MLP neurons of a small language model. Each row is named by its layer, matrix (up: input weights; down: output weights) and neuron, and shows model dimensions 288-479. Each number is 128 + 32 x the weight over its row's rms, rounded and kept within 0 to 255. Numbers have three digits each.
After each neuron's rows, "fires on" lists the tokens most often at its 100 highest values on Wikipedia text that the model never trained on.

L2.up1685:179126089157142110137118109112164086164153089165131115097173146142147152114183133124122100151115105085166089147131184140154102091126166206126137104154142143144114122134143111143099088083152164079078101140112133164100089138174118129139157153123145116142164148128137109167096148104154058107090150061111144121089070160092142163147142078080109128139147081146106121129147165111093166141139092090096127121072102120120092143129082124151139133148114098067190163155109115113170161119148086140059113110139188153075102172071113111084189127128158103164149122043151127096125135110130114151
L2.down1685:142189118130168209148116133145159140109153139150127143097170093150111126107086122156097109084121170131107130134125194150102110133166147126140118161120079111177155086107105095133086076067104147099106079099143117167152185167132156141150106118132164083141130094138125189159092113119146129093155159085151116133124129185089156092113132191158120125172132157128086132130098146095091084188086089090141145119098127155061126175100137202083122111088152156103186134134095114090135092139130159127182085121134204132183109093178109044121078112127152089139077133120143117098110152136150162110
fires on: " I", " m", " II", " me"

L2.up2589:155085156157121123078133090105100164135091163121107124085110110137085172091147145127115083187105086201134103179148162084170114107171147162174125083167112106150152102107140168118174117152179124125155145104085181139189182171146090136127154103093145143112177109173111115137162123099135072119070125073139146141177151061173162131130131119155161122128119161121133067115148101086091162123161166106078193113146126137123080072158121127083108090043131120147147140088124103112109154102061138141179179084100127120121106139124107088126080157139146137128144163197059092157165092177166113094
L2.down2589:198150170090101109110091141081092139155129133092151170087135096179065094096133230150143188081124131104136158132218072082120109085100132133121083123128123139122140082128141132165129122173134056117139102166079122101177157151137112162137126107136119140121130215104155068170154141116137153130067161126108167153145168133133128109128081128163159139097087087170069180171113116212145121146106081151183122084149136079158177139119090058114097128124143099093088115094082189064091186101152182131094142175086121153188058124162148116063129141194142146142134126178091137055150138097167143169
fires on: " which", " that", " who", " what", " digital"

L2.up2342:168185152125054178165093099183107093130167137124134153126202117139114091110116162090118127156127110075142110058119184108141150079146123084097106164112137183194097150125153168119094125113146177132052063206120162131112170127192137086178128196113171130135188151151089071121115141108160141115112147149168145131102153145142122114168190100124134212158133144139095143184093113110194160120111140185164075175148103164102138081100133110084156150094085059111115156115083158072050156159107110068138155092121114186079139111119193143123156143131133088164135102111158077133140148188107188168
L2.down2342:168076142124103124144108103146094107188177160135165074107105160113169104086163136136105133199137088132127087087112119147136119162143071112122185102131078078158116115086150190062094152107098129156115192102117105132095144123122151093087146087181052125145116055135094149132163180134118128121149124164161120137135098131180168089123080144143098169102129058109107157124117140140148115092049155164199117109136156093083169100124164098150137055153143150123168188162099114129122104071140111107141155113154101186201118045181168101151201135195185143103136116135130074162158150139147164133
fires on: "s", "as", "es", "ures", "a", "ies"

L2.up233:153147143154132104074132151098127185069173138138080139156038138104158189123074127150117152132169155160145138098123113106122165166165065138156168090116071093099180164172110134098154150125090148098099172112043197166126137105175136143133114141113146131103140097122108173171023092147144157124159185159139138055126087142141179091123110149119136133129116071112090101150094127127187070153120172181089134150114150138101164105143130116129127131128172132120148179130120128086167107124124168133091135128088105145133120120151135149108160150173101109112117092175048134127142087161142114029
L2.down233:148172103121085140061164106146123091184133197137098120206195141221123048136152097135109134138128138105103144136117179126109163162130119119103136220143171163143135085171125172132149096137086140119073136186099101066110125188090163107123127083077155114143127142078069121105054170154128141203103115124089139116050137150127128167092136161178138173087105125108148134135124113140110142084149110219093092182097141144114113110143128102076149168100151145108147106141070117100107138081129095138131205170104095092143143143142104181098119083166115067092180108107149133166141129157173136075
fires on: ":", " to", "che"

L2.up582:146175136193083140171105085117075128192108056111121149156150182145130122141113118163124131102094096174114167116068151119103082113174149121098112170077124091064105116134166168028178102104167070112103113189111121161104099185106144111143132085128122138133063148120092131120151194132097153049077129116174132121232140192148127172111133150093117118074188087142154070093115145123137121143184114156107146130165156096161124142129133166163115094128103214164130103097085124126136135172098146197126114126133050190131107112097156104109129172184112160183161171132134197091108115191117162131
L2.down582:149105165153063061116039055135080164136143119134112154195133188149186075135121100184121124109133085152179084145098126087122111142109123115088154154140140132114202102135176095127156157177131140118121168148096157072143092139168135139086144096149116111157141116146133106149172171117142151074061068152123149151157135158149098117133092182136123102144204155124153152121112190086126101138176102189154148053214133074144105094132057109120158092091099160115108132105104064144146097106108142128115160140133112156134109092105172141103141142117118170166147076110160126108114121111062166151
fires on: " |", " =", ")"

L2.up1069:162148179141115159138140109112155086090122149179108131185102221120177141142150092109155148211163167123171120124098120080124175088095139162149102136093104051125107147112101148070150127182115116080180169119100138088159141147121144127170123111088141134134174169170167097175104148049160127099126112134110142122144112117119094138166140166161136103110108091110116136127150196163166155115157086104094137081069190060124128138151113088111118098128181153116155047156086100132096142162113182068128073103164153177147168103140140119130136191124126145106172150114121193127129100136104120158
L2.down1069:181072152179076151148137090125128152108106179105107119147139142130130129075131144146129206141081146164162118140206190107079102133105080144143156094122074145141147108092117145108090131122129090155145125140100091134145132155162150160071176100180143150077099169090179120166170114075142170104095148112117143109156133166120156098065169110170134123117183145106108109075166104145117129111130144125180085137129130099143137196115121083086138127134157122066154195104103193126115145119121133111177161066124128071137128097136067073146095176107074124139120111139084133063163103127153174127
fires on: " that", " =", " will", " would", " which", " from"

L2.up2669:153037112136109130115155087107144184099134165163108105154049187114128182122107140152118086153104081128126172125161072074144096098215134124101141123141117150149113084099189127119112124110119172118148118149118108062121110082154181148094103116099137094063116113167096171090113131118134128111078204108171137208124165139117184159083080109089122099155069093146112149132131109110148137118167085151175143150124111120129108120134161141164100106157164146168083144104109092133134132104079114106105147167125083097109161120123146109168071104122149138138120214100151102151120106115124096145
L2.down2669:122157143124082099172126168119070101157111174131123116160122128119138113174106193070096104152125081125135103134186177121156124117100079129182137146110115130166216078119155139132141155125129128096173143141140115077125095098129126148108114109136058149132108096172174153182098116057072146148116148109190127192107137122149148140159093139122131142150105137089129127173110102096128084139162092045148079104162110159054109132132120074144165124082184028141202157095068167119084164098125160240153111099123159126114161076139094075114108131122120141126151115113118157107156113120153124079
fires on: " |", "us", " s"

L2.up904:154145135094115118121092142107131083120180102075105138124162112105119106106137150104185171102156116106204168139129185112173103082101104151100073123074047129131107115155119204138097067112129096195119099156119096104145135108153105133144157090091123159120115193157097142118100138171122126128115084140195133153180160128138176101159155141080121166113144137081096107123065056148127191061135102181161131104124139231157151101131101130106133167084143117157178138039147175140067172147146097109119108131082138120119113153119173149149081112164186115113104066134148107159152108119134107117
L2.down904:135133091133146121113101160151083133159153158093146181122109096165136136070168180123143112117115134172111128157114130149105114147135145114110133104097098106132194138100122182124141141092146078118153142135167110164098075119142128131132084126146094144161120170183067119124104220159160156164120084172178110170165126072125099138091135158069095089097098104135136122133158140171127129122088149132144072121122164117123135108172129122055095145107142145154084124166112143164032115062153129177109088072139127133167170113084161155158109116161123146104109119094135120136081123164163148106
fires on: "s", "ens", "ans", "ic", " 14", "ies"

L2.up1908:106174096162154150128119120115096154124108176125080231097187176111071134187094092105115143184194114148131161109101184153175041172137170127111088117087134111164092115099110119120115128140117117113123138182127242145085150104143140125096140059064179131135152122120064132168109087164104100141131123138113099137116154161132105123125111196109144102174144065167102181161106136119141124130130184115118104162133119146178129103162083114179130098153117136160153106198065124134090138140090114109128137108118092191104145128117119095135193142127108136151126090142138202092088092095105127110
L2.down1908:109153110102104037047086145137107133146099145045153066128141121135091133133109151132152086098132136154140160180085155198143127105091151098103079052068088166140143140143150153194166137149110048112132129184104173088113139157130153185130135152133137124148119137107167150153163063156152113142146120066073131169097117097151126112099122125161115127112144180075139069103117173124120124183114092102093144105147133159148112144129076105102156122100137203120090146105143111082100123077121152112091120164117130153113153169085145154116079119102159088099174130091114106164185147155149114062
fires on: " |", " ", ")", "/"

L2.up1994:145118123125115151137118139135119131135090196132115122146126124117156221197128173083152135130127141102137071134145169086112158093120120162060126149122136134134163117084135175148153153125152101136191134185139089060147200142113147114087119103089163202140099171109157180171096153143132102126108129147063154085186137175163186121151178138138067154105138123065124111056170094129152116141178121129135136108164155095120131129141137129096131111128064043095174132151147180091094110102145130068125167098121092133120177074146133181120176113128156139089146106127111095135154146140162141168
L2.down1994:089143101117052165111138147118124168090135111114151158159193128119124099154109123161120152162114121106133147127149112141168133118141110080168147139156160082160129106127085070118177168136108085193144164087156136130138133193086077122107181123118073110185162097127076109141103140131148100114173140106104158150097113166149102088140183111098145136115075131083160136140128119079180141133109132138054151087188210129161186087105134084133199160168173096144143125161123087119093115139156124115137156178120129165133135126109164198155120121167145133106168193060088124095173153122140140115
fires on: ":", "-", " place", "s:"

L2.up1411:120171170157089068096139111105090169132107156127166123125110150101071106134131122123146092131084094104140125141106108092065183189168208115138172112135140135107124105134207185142143126144107118192118118088087136094072124151159093126077175159126183119131122090182159183043135131151133141123160096123116189165103101072090081114124139184176180168149090123097083152161119129146138141138120145126102133182103112152212118132095126151095102148111127165121166100125114097121117113141091116114104141102177158094078126077077096167097109104113154112120136188136140158083098100141155128133
L2.down1411:128230166135055057147129098075132079147141166180138158118149132071087165163116123137112080077099146092039109162140102150065079127163119121092115118149117136131123168068124167133128079169057098126100139093120133125122095087164097136193134118092171144135125166140157135069111115153167168098179126111073181093169143120176101163134112124118121148172138149122146135162121166081125152113100118191126118146145157096196144169095110109138156116116134120090145137113118075157093143155203090173092160101113102088145157177091185101064132113202148075104123167130135108145090130068184133137
fires on: " The", "ian", " \"The", "ay", "ie"

L2.up2338:103157133048159134178152161105049173187164133128121105113131150108078122124106189158164166094149125164094156077060199106151099114089108146159133106156124142114089105166131097110140061103115139140158092041148094149227139118077113171192137151154115157135085127072150134189114119122165125105162165123152115140184146116121152118114100069108148066130079097093110092147141139136161159120098127117108110219135130126132127128126118059095120149133115106106072138128080117131072113127167100150118052217081104171123167120116155120116043130106085123145075175125107140118142124114147151137
L2.down2338:077054099140119151148184135196136111127124135107118100112102087133158151133109080099164149099140074089132141070132100117126140103118162105151094181080124080024109092104148097171098129117115117134174149113113031115171208111040161173076110158154151074131095125111178096130146112136089146039116117145177082140094117131153150170108164119116114062108109154123155118063110172147106193127127064076081128127144155095104150114151180114110137124086185137111203120115130085077125162138167173151098102175106143148133116114169181102068143095147112109144126105173107160130108182163144157098
fires on: "\n", "″N", ";"

L2.up297:164100145110090106128110114145166106126128131108157101131142144105096117113137134120161118062155123091150178145100113141139126138061115126126145180099128165118100077119171104135082152148079148107146188219095185138111167114089195085124052146120151120105109101119127095175138145146157196149154107086162191112122122141081129138109093093136121103166135119133100162072130096117116173110117092144107114117115126118113182150116127119148108090116133170144131116119121123129144185068074120171101152175136142103144109109066094074092113110155223055143125169121144157145111062154112155074
L2.down297:135130134075143106118117081112114128080052136129060074179136245134136093153152216086149161122084084197171156141144098127145092092097096116112225130107200113133157161148108137105086138111065191099196165156124122077110121133133160101109162119086120096110206095143135121144106088113099122117127163154159113103108115127066160121133144118147151113170123140139169188178084104090139088123091069140107128108170144155160147120082129140129154163107118151115120128082111107154163075116094152168103147092090158149129102100131148099112114099194142033153104128109181114155123104136112116102
fires on: " |"

L2.up2572:116106160198133103121134113123188170146139097161101116141064128103153161060139114090215113103200134110164171086131135135120108237137147128120155060182120116108132155145155125124157148134148109090100129099125166116157121116130154065148162158149169133137087110086146150128124068148122156133169102135134081111147116105107155091161025128129121163117112138117126057092221176114158123084139130089165111105144147043118126140163095121142190145160139163178174106169125042098098147106064146150128121194133066149053168175101147138096149155141108169104131121134085100128159140149127146167
L2.down2572:167127135107091150132150128180130189145132178098161145160152131074095087154114174169147125167154049141109133113103144113124165141127115038128139117161073105142137104127126124115165111121135173090118127138086144098135091193104117172113194140109129175156139078122142142179202120162089105182097164112136123111128148145124029141142115152153175056105099094164145120125103087100097126153063125123143164148148122068118085166057125117142125139205129100108165091145066096097117172162233083176177122100172172122165083171170199159082166107177110149101130156140121098152095096147143109172
fires on: " from", " to", "ary", " through"

L2.up1206:185134106068182120148112160125214090131085144088130114130109085118126079131111109122086079170139040090103121153128134159107133102157198140049131158158148157118147132123115090189134097129130125097151115112111173096160178159164158143113127168082072016087115121154159095165153109099133076164160125163143092139133101115156155116140150145152175146122075129127166130101107120115173110134158112103156103131111102180177125148137143164129190133091162133098119101142081191149082098115110151174113151136124091124128134139190122120189139088140157120105149161123139069188138122122171113088
L2.down1206:126124133167188155176162155115158043124099123146088155133053120147161135120082174129095130124140109135093157093154078139089126138144107169049153138123129112169097136095126120148130122110136162119155115138125148064218068149106108110109097126111063137152188092154034133177115162105112150186145145142083102098095093114161059113110151118125127122192139074103131171102173108087100130169118150119144126203124139143058064179130123110072094139139181150144176129139043136142053173113176156181121212097120117113122149163151159075137146104184108075075099120139108102119084151131114126123
fires on: " |", " 3", "az", "arm", " 4"

L2.up250:155164126117115074128133084150127146112164125115109160117153103147173145169124113121124071166107116151146141139100128107233144133096144222146094134142106062116138148160191119175146075117134118146116107118143187092199090085104123194110124064122089208151125152101081142174172116057086102073102127182148153174143070089138159115127070123135115125124154111187168137094100101125170094118145060156110164181105121100046113100196091112151109082148184170084105120181155103100086080154130133137136095216113132165106128119139200145137151131073171159122111146145136112095102099125168172137
L2.down250:153156132135169151135154130160104060134098108124198159137126135090092152138070160111103108139138118114127105162133173137172226120160120159135133158097164111150102135149153071120113089096122165122113143141175186175188136107164181178121114104137208113149114147090101159108116135195106116115116115139142154147094151183167152140105143127110088105196113167119166162132148125078130092124180100129075148109120138125103065130103166072092079185102100104114127102126096070109097172049153097190092159123125186126164113104182113138179054177110116113138116123063115142175130149098118163107
fires on: " him", " I", " them", " II", " it", " here"

L2.up1648:118130086147106127084089191087072081148152142114097166047121146086041112127110133148133139093123116135171136113119176063131096125150117156080123087110138139104099143127163171171101071160118103178108125101097112157138067127123188104178144208130171186084206146143147154141084148133176085142096180122188130096068120153164119151164153136146147137127140063073097131103122128135133140082188181245131156161168137116091082147132138122055110110105097127088150196144117161092124147100153093130123096123149113133100166178104154104141164142134140133072106163181104114120106090102102123094
L2.down1648:085102108123133089137077111127082101144150136181140108088165128106159108118152098176154146112054140099134116187097088147135151151120119153185185116085115110127142083099160127072146124180111126153173098116132164129168147140133139139091078126115108120141192146094134082087128130164117161115094103172107138141132152105101103156134114075078167134108133093186080069080106094145172124096094070173130169096105159128152154084058070115091129126129071117128096034111094103114119147163166157138111140102179092165129102128151113148123147096104123129084083113142118170151165122145134174134
fires on: "\n", "—", " –", " [", "?", " ("

L2.up1726:140065111116138174111103101176141136114132116080137094142118133106090132083087080113161150117131165141149133112093138102131140177186091150121140067124093173114115168114117086124138169096170153094110132139118034126053123151167117098182069111147104148105115131137116171137077080133179165199125065147133117121139114109051165125138109167175084208114062152150158143147113127070128145135084143172145049142140108125141179140149155130095126140135105140144144116116161047176090142122117116125115170132093087135157086190090178136135146139119128111134135170156058136157094133137146127118
L2.down1726:097044091140120098169065144095102145179121173140120138168106143193107129142119075202086094143150097153120143119093061151121083149103158175105122167104105171138123069145111173099119065145149179142103144184176106098144134149095106159125148136125144138107092196173123181082151082113175167197094113172155156070081048095163133137120148165178048133103162168173117156117150139109020126160147117123119147126108122134112206117110083114099089130144175134077100138108104175130091120098097091099085116139116138104083073099148082115139123126112076131122106056103123178083107127118104190143
fires on: ":", "+0", ":00", " United", "1:"

L2.up586:103146144178082125140121109194113138194191120137071120110083131147071110124080115136087085145153141122153151118111116068122101118163131179111185113080178138093074180091120144135077136062095139091141121125073123107109173118108111137116108084125152126136152144081092120139048151149085155119152150098139162157071187116147136091094150118149081192129117076111068147152172111142083127164093151167086159129107099147113188134138104139120110145053166116063139132187123130075165142093152212104123143138091198158113199151120159135113137110107136137146137107145127126094121160124110097157
L2.down586:116142122089106142083158161194102120112065088113151121155121074116159137165141107098139134122106134174191089092170171105131138164176109123095117159146171230108066116156141110103198133136149170164095124135197116116093126117074180111185156152105132131082092123149155151132121114098130144114108224150136149124139045125092082138145189062146143132131123125129150142140153119146131151138191090104168115119099116123107075141157133103108101143152145150142132168133116152145074190136090107188070102121122092143203171213194132151116113124119122134082158165158134095131109105156179172106
fires on: " to", " this", " of", "able", " his", "ated"

L2.up3012:125133121173093143066149123112112142082092159151082082165104098112177142114073090146186078099160106156164125114157119148117090173137117110121099134111138087163125096145153118126151138092144079167132148157143130101095154105160147070143146076073072192096079142167193105097204100196081070119095183104130097191079142168122138117098102144147125193139118110181098140135143087111150100072134135116201197164053122145064120163137184182082138107135120143151100171113152111118104090057119054166150132120109138136147132118167149130103183133121173159145199084112140132118090103129180102125
L2.down3012:162171099055187110123143158114131163122110130137121124167098100087117173141143110106136060089105142166200059169126088090161111149121138139127129066130153110121108137125075151110159152145108160128160118142122116070123110140127145107154124137074124160098098092085176104119104106154066081088165212121123113142077154174119085127109143145127140167120096089140164155101121101132148096044130112128065213105134162143078142111139177130137118088084171102165089112119128084118123093144137147113145104133118169140093090121161115159158163176118136144103143144119121155117164166106100079024
fires on: ")", ";", " |", "-", "L)", ":"

L2.up584:086140204080102113140172137131152110038100076166057099141120131134184132128159140123164154128129145086103107124103146126119101097131146166124097111101151138157066147110190109134170119111112108113166072139127046057139153110158160114164149100087090135087166108121184156148146119172054077142116186141133089100141066153100185106098127143122150148122148127156103070161143100153116124113102088126159130093131165106106171120164118139114187097073145092138129146150175100146101133102117132135160074069125095117104090093127099095109097126153163095073058144131058113164105117114078151130
L2.down584:118123120157106104143162110090101131040122156161141084124139157144151172164131112141161141134099101093089121129124156112133124097107105119109124177086063114126149065091063154147135130110107095111187136121122144119102110133120148174132130142129098081129139115095154156127118087137086085161106195118121174089166134141067143104100143125116135080116079060144126124128090117187154104121134122139082080141161104121070176137085156132117169149078159094116131172103092120126132175143114153204172131179089092080090188186231175121139088162099104124115073159128103121169144060116069116112
fires on: " |", "/s)"

L2.up448:103126077113129106136117126175081139168142129128080168128117109147093091159110144154115110104145138133057135158114145160146159151129156150218151167141135038083136064146145081164142107078154095151120140094100130103102129125150126130080100075123125138106134148118071153126077070146123160186143145160170205165106092171051159077131103096124078222191144124113113083102143130089174135087126128202129154134076131081161132147140154132032119192104108172118133127074122140111188132120155142102124105111180095177106117138165112147108121169120091110133168102123107121123100099041146040122
L2.down448:123122122153141165077197096123097165114106113173125174134127138135106118124057102111108075100198191114111091147104142124179133118131126102117099129147179089165075042127145194142136176178093115081114044150124131067134138133148194147119163155085151131160174151127061104097130167182097154164108083133128105120145144116124129125099107137106055177215097067097089035114109110050104132112169130147131099099092140134109086147174137165122183117123126113107114100099090134159168102103108114140141179074089134124118115075158125144157095120140104120147178109123116133136141101169186102165
fires on: ":", " |", " be", " as"

L2.up53:131104202116077115145112141105112176097173137103093141148100141146127179129142090110174136120157083149139083115124136129147149156145143113071124171167115081092136131171135137139112146156118071163171151046124143122191085131108099127082160097123163120118071104087101107115119148135125068110151103131173158142120125116174107099127204142094088184130149144165147052130116106127060156121098139121080079079175083146160200120105131112132099171156127151134139123166113085109096136166117114123109188089130137122114160136087117159168105093163112214110163101113133091045144128152147083166
L2.down53:106118176195152131141090114085089067165168097167120190183174142152198153095080148132129137120099172130096165114105098130133119140124102125077116152143172023134130151108159191052152166153095089122136138156157140127083130091106135097144171116144124187126090087133109076136131156058127113124102175082122142150078154118127100129128174161162145122048202152132165120154164135082201088180101134139101130127150191109117147129138118118112128152141109151130161104176113118185059162129194127131122205149181089194146101096111169131116136125119120166121127144144073108176115110093089094128
fires on: " of", " for", " on", " from", "able"

L2.up1707:096102130175093166133133126097119103143152155063164157122173121121068117165147128141113140132151116178171117112127138139121109123167159126115107158120145128091129123101172107149097055136097071146152177052146126160169123067109158132143107055171154123107149186152166151150112086193143100116082083091211171134147106128134091181109064093114143154124157087130168102101146140151121128124152165108117089186159130140118114175048085120064146170168127126129072140107143157084096151141143110109214126135104128145084195165198101148133096116126166153143084121145118147140152051168164187146
L2.down1707:070086102151063143184147145148144094148121141183160113135116160148140121032123122134135127120164177191167121089114074153130123197147082136147124149127143135135132155082139189121050105142104103146134138064138136155132129163123130173089115098156141109132160137092159132121086120173081116061133141135132100126102132123114187112109108085107178142094042137121062047157144069158157156077119071144121109131117114173139175116102122126104198101134201183145081105139155078130080175123133093124141166123079117120148094137157129159132121098117132110113143136104153205096152160142103126143
fires on: ")", "\n", "\n ", ";", "\")"

L2.up2248:138071134133136121159129117146138154159124158138164120175136144165125153151196118112165113121072146125138104165061163141137122138156122092162124144165099120173190181142138118123140114090084100122192179096077171058112133124123120096138125087129143111148169143129134155143086170116130105111049136062120124111141096146207141128165103101123139143131077089157162130113163150094116114105112108150213186120100068182103121123102078116171109106145153204187157139119130084120120113116075125150160169120094098120152138139140173118160094116149160134102134137126151154094143093091090165135
L2.down2248:150112079161122089131110155065147114095127123129148126207118111119108139172117178113147084114181121134132129098128126146135166203075133143162151142142160114194118108199117139151100122166134078096148142069096121122083111130079160109099050143058136120185133102180113144108145102107162157082147112083084176127121071064096128173148101162105141117150128121042144148140166140119183130080157088128095133103172084143108089121156198168084114138183096144154165130162169065119145112125110145178198071143114125137105186084146143126147099121128102137137122175112128145142164087090164113121
fires on: " |", " Goals"

L2.up1150:145103141155141142152176189176102136110214128114127158163114163165106121103155124180123069104101174144106094135068084125128123124203078136131151123164115126096187139161088148143152123132129119151145138100134110125095201107115110112112101111126113142135095111142106140153144157143093137144113174144181130101112122088129096103102119111151133135151151135112125074087124162172062027165153130153125139147128143120161135115129115170128048103146100055074128096158067181124150115126138113061147100142163141153121129145177158116148119071164104154066094121161143113135153160147135119159
L2.down1150:167071096170110141133175166079123164098125162150107133097107125097091095118130133191150073118123117061100128145135095166208141157162112110155116164137139142155141169038147177127161088063176147157098165206151132070096139165140113140118103152103054107099147102072134141110135195111159189114129174163071128090161104116130080137067140140189138172087123131113136131140108104114142106085143120138131107134121179070164159172105156137106069114128147144105087177191124110104095134117180093157147109189137142172129127144075192064108142148164107072081139088067148132131148170137150128114
fires on: ":", "',", " near", "s:"

L2.up1942:123131094117107141108194182105133122150092140115146137093112183051135141123135115174075092077148124135127184135140125122155163126161096191124122046065145121113149140161130139090133118142121086162165143194109105122159170091158163134183134114142157164093153137183108108152178094125158095117083143123082130083133129145139110116152114111194176149165131083140123131158140170141085086105175197167197151109153121136131132130098134113104082098139113144076118160136114127155163073146170123191058098150108217122083159118074083145137124113121152145138131145144181112165148178126143120166
L2.down1942:121119119145154083146130152157117083081119116196101162064105162042140182122076102161145131079106136163127133148117171137109132144141139184137147168174146107125156112135081109160093161135144060127069104134159078164116153173096098072158090126138113071135146122063053089096084104145118171170117181103164111109111167114168090116127162102080111162104134121151113112064127083165161178119122045131164126054110172121114152076209140118108100094107141096078157127138136157212092079108168128174098169152122058155216126119063106110180133131096128125123091097164135144098136150154100148151
fires on: "-", "\n", " to"

L2.up1433:083170142097101111159167117093093157153091113148152134098093173220103097120154125093122147087134098146148120144102102157118084147106128126187166138153083124134193144131101130120126113076135171132116128121159144074136135174082103089147165101109173135123119146176104160150143123169149101086077139146092079125144066122236103138055171157116094131097118161117045063125119158129079155127112170137070107118150128176102099151155171165180148082129125187113130088138159125078073095184137097111140067120176135142078170144152146120130119082174155149114172155174106086102134118135119156089
L2.down1433:131108128159137103156143112106093157054192150150113166087135128190155047191088093099125161181167124151091113141143148084117137078102061101147173101127147147120118169144105182129105115100142060137119127137125090105077136121097128180127104209079109116167091133162133132134150144086140112109072093087146158118082099144150067187129112159146183131122104144142138120090117136088122148141123173094157095114081188145146191092124149150150161106112115152141154093150122110166056137116167068145092167150101160081149140143110139155151135115130110148117159157169116094157114110090120133166
fires on: " of", " on", " after", " place", " name"

L2.up839:098075121099135163122130154135111139198174134122122149140112100129080080166075159140144088112127167125142108096125124114141091085166096111195160171116144140156130116166116131094124125126132092118068104111152111106121124153125090171128127190162129116127114176146072170136118146169123171172129089101155185121104099187164174151159206133170115146151122162091173095091122146128175170207100067033109120151093110095066125136184145111187101102117140121124171106165068133126134126074137145101118141185110104110158083153130133157079131052118128126062120143073128137079123082100106158147
L2.down839:138171067107192071073154157223124161117154179167149125094096097134108134184126141139153182058160117090118148089146173103142157140097127086155166138150119166132154180057114139121171121121104092170120081117131111138145123121134151182104071097117121122199122147154151141092155147093121147162174157162129108080103099127143061086125136114199155176171114103110121159145114073119073130085106123134066098108136114087082148127145181095190135171083115065134156099113155156133069112114087148173138114115167182094149106167123138149123081118166117116093077100067169171127177002107153145079
fires on: "',", " as", ".)", ".,"

L2.up873:129072116125089125114156162109117159139139096069147146163161130092117122179149127174159138122132125127100126177071088116143137142194167076125135088150102162094134050144162180164166084083139139120137133150147109160135166144118156130073154101111093151151077104184108118158100158117157160123072157129122147101125133102142085158122173143173171142156108115127098093054111179142166114140126139095105154112088133153132150153176162158091107137131159172084117114153133142087122113123072113105110149164165152094145166087114144124118140098160095084104102100142089125111126122140153171143
L2.down873:089164064122089128114121162158132151094073125075134113157092141056157128170107101188123093109165154095109133150116121152108102091187066067129130136161159135196101144092135118152147111054127126097114147126125108179172116154102138150121124076112079093182118157157087100160158153083104120174165116159145070102136120118070084099159192048148121117150154093084157125165125156153142096093165096091146163144120158128150213151151155136116157107096143152074059097164147132117093099125098147083139131208108117178147204155144158127141151108132150083115120108097085088171174091101216115093
fires on: ":", "',"

L2.up3047:119109173173046160111190154108150089078131086104152102133197104112105166078116147164160110093148114173151209139143145129114116149155093132112086162166134132144101168155113126123079103065143098122097135141067142103144156094097137202143084182106107124137167095160104138156108106139117198068158108130117203122149083159129156106116158082140111184105102187108099174157098222162097122100129094115094118152162161097162106151136110099076131127154157132145129184138061175146071117149097152141088094139093122093081140168150184183096110111178213113090108070139131147172116106093076124117
L2.down3047:122127136130121118101121099143138089128112163150069080141154155123133081113148089124141120044123150086078075097144081145118119153116153184126126152168209135070128084188140114095146169207147124099147111100126085123136107056136103104177097173144124176146092144091150156119091107124104126141161136150165061118123101109116105136107158163165120112113106141069181160109122112068140120138139088169095206165122126126122151118124158152107143136152155129177128078092158101096116129158136125140116090161087161188126144076155146164152146107137103124151126099132124153148127196160119102128
fires on: " by", " than", " to", " but", " as"

L2.up3065:123175120100170138141136106086085138168089116090097142113115112172114097167137182178095139098133106066133115150104131125071123153188080097148118105125097108100133087163136102150103064118102179114156087164139124121110177135169153102069205092090128170127120099082143165159082124170128121097211155127123092114099105117193135152156127168150168107175136163188083120137141139137184124168123079097133128142141098093125195179130161134140132155145163064118138186143137099100052141144066112117093151161091106122102080123097128079128129120120143174099173136146145081133125173098124172159
L2.down3065:105117100099114154131149134159168164137146124127097149155117121116159075138113111121110153055147130095137095070163121090161126081180124139091128128182103105139146083141137106112118121159116112095114134126122137127127164140090059100081112116168115117092131109135146148124120118161175083120178140159133137132172137137166090090116147102156136075170088127122121070152070088183143098161161088074116077117100169171180104147146203104109169133144168113073189112130103087133115143091161076119112093186083142129141125181099170097093130087149166158146127111098084077103142184164109169138
fires on: ":", "ch", "s:"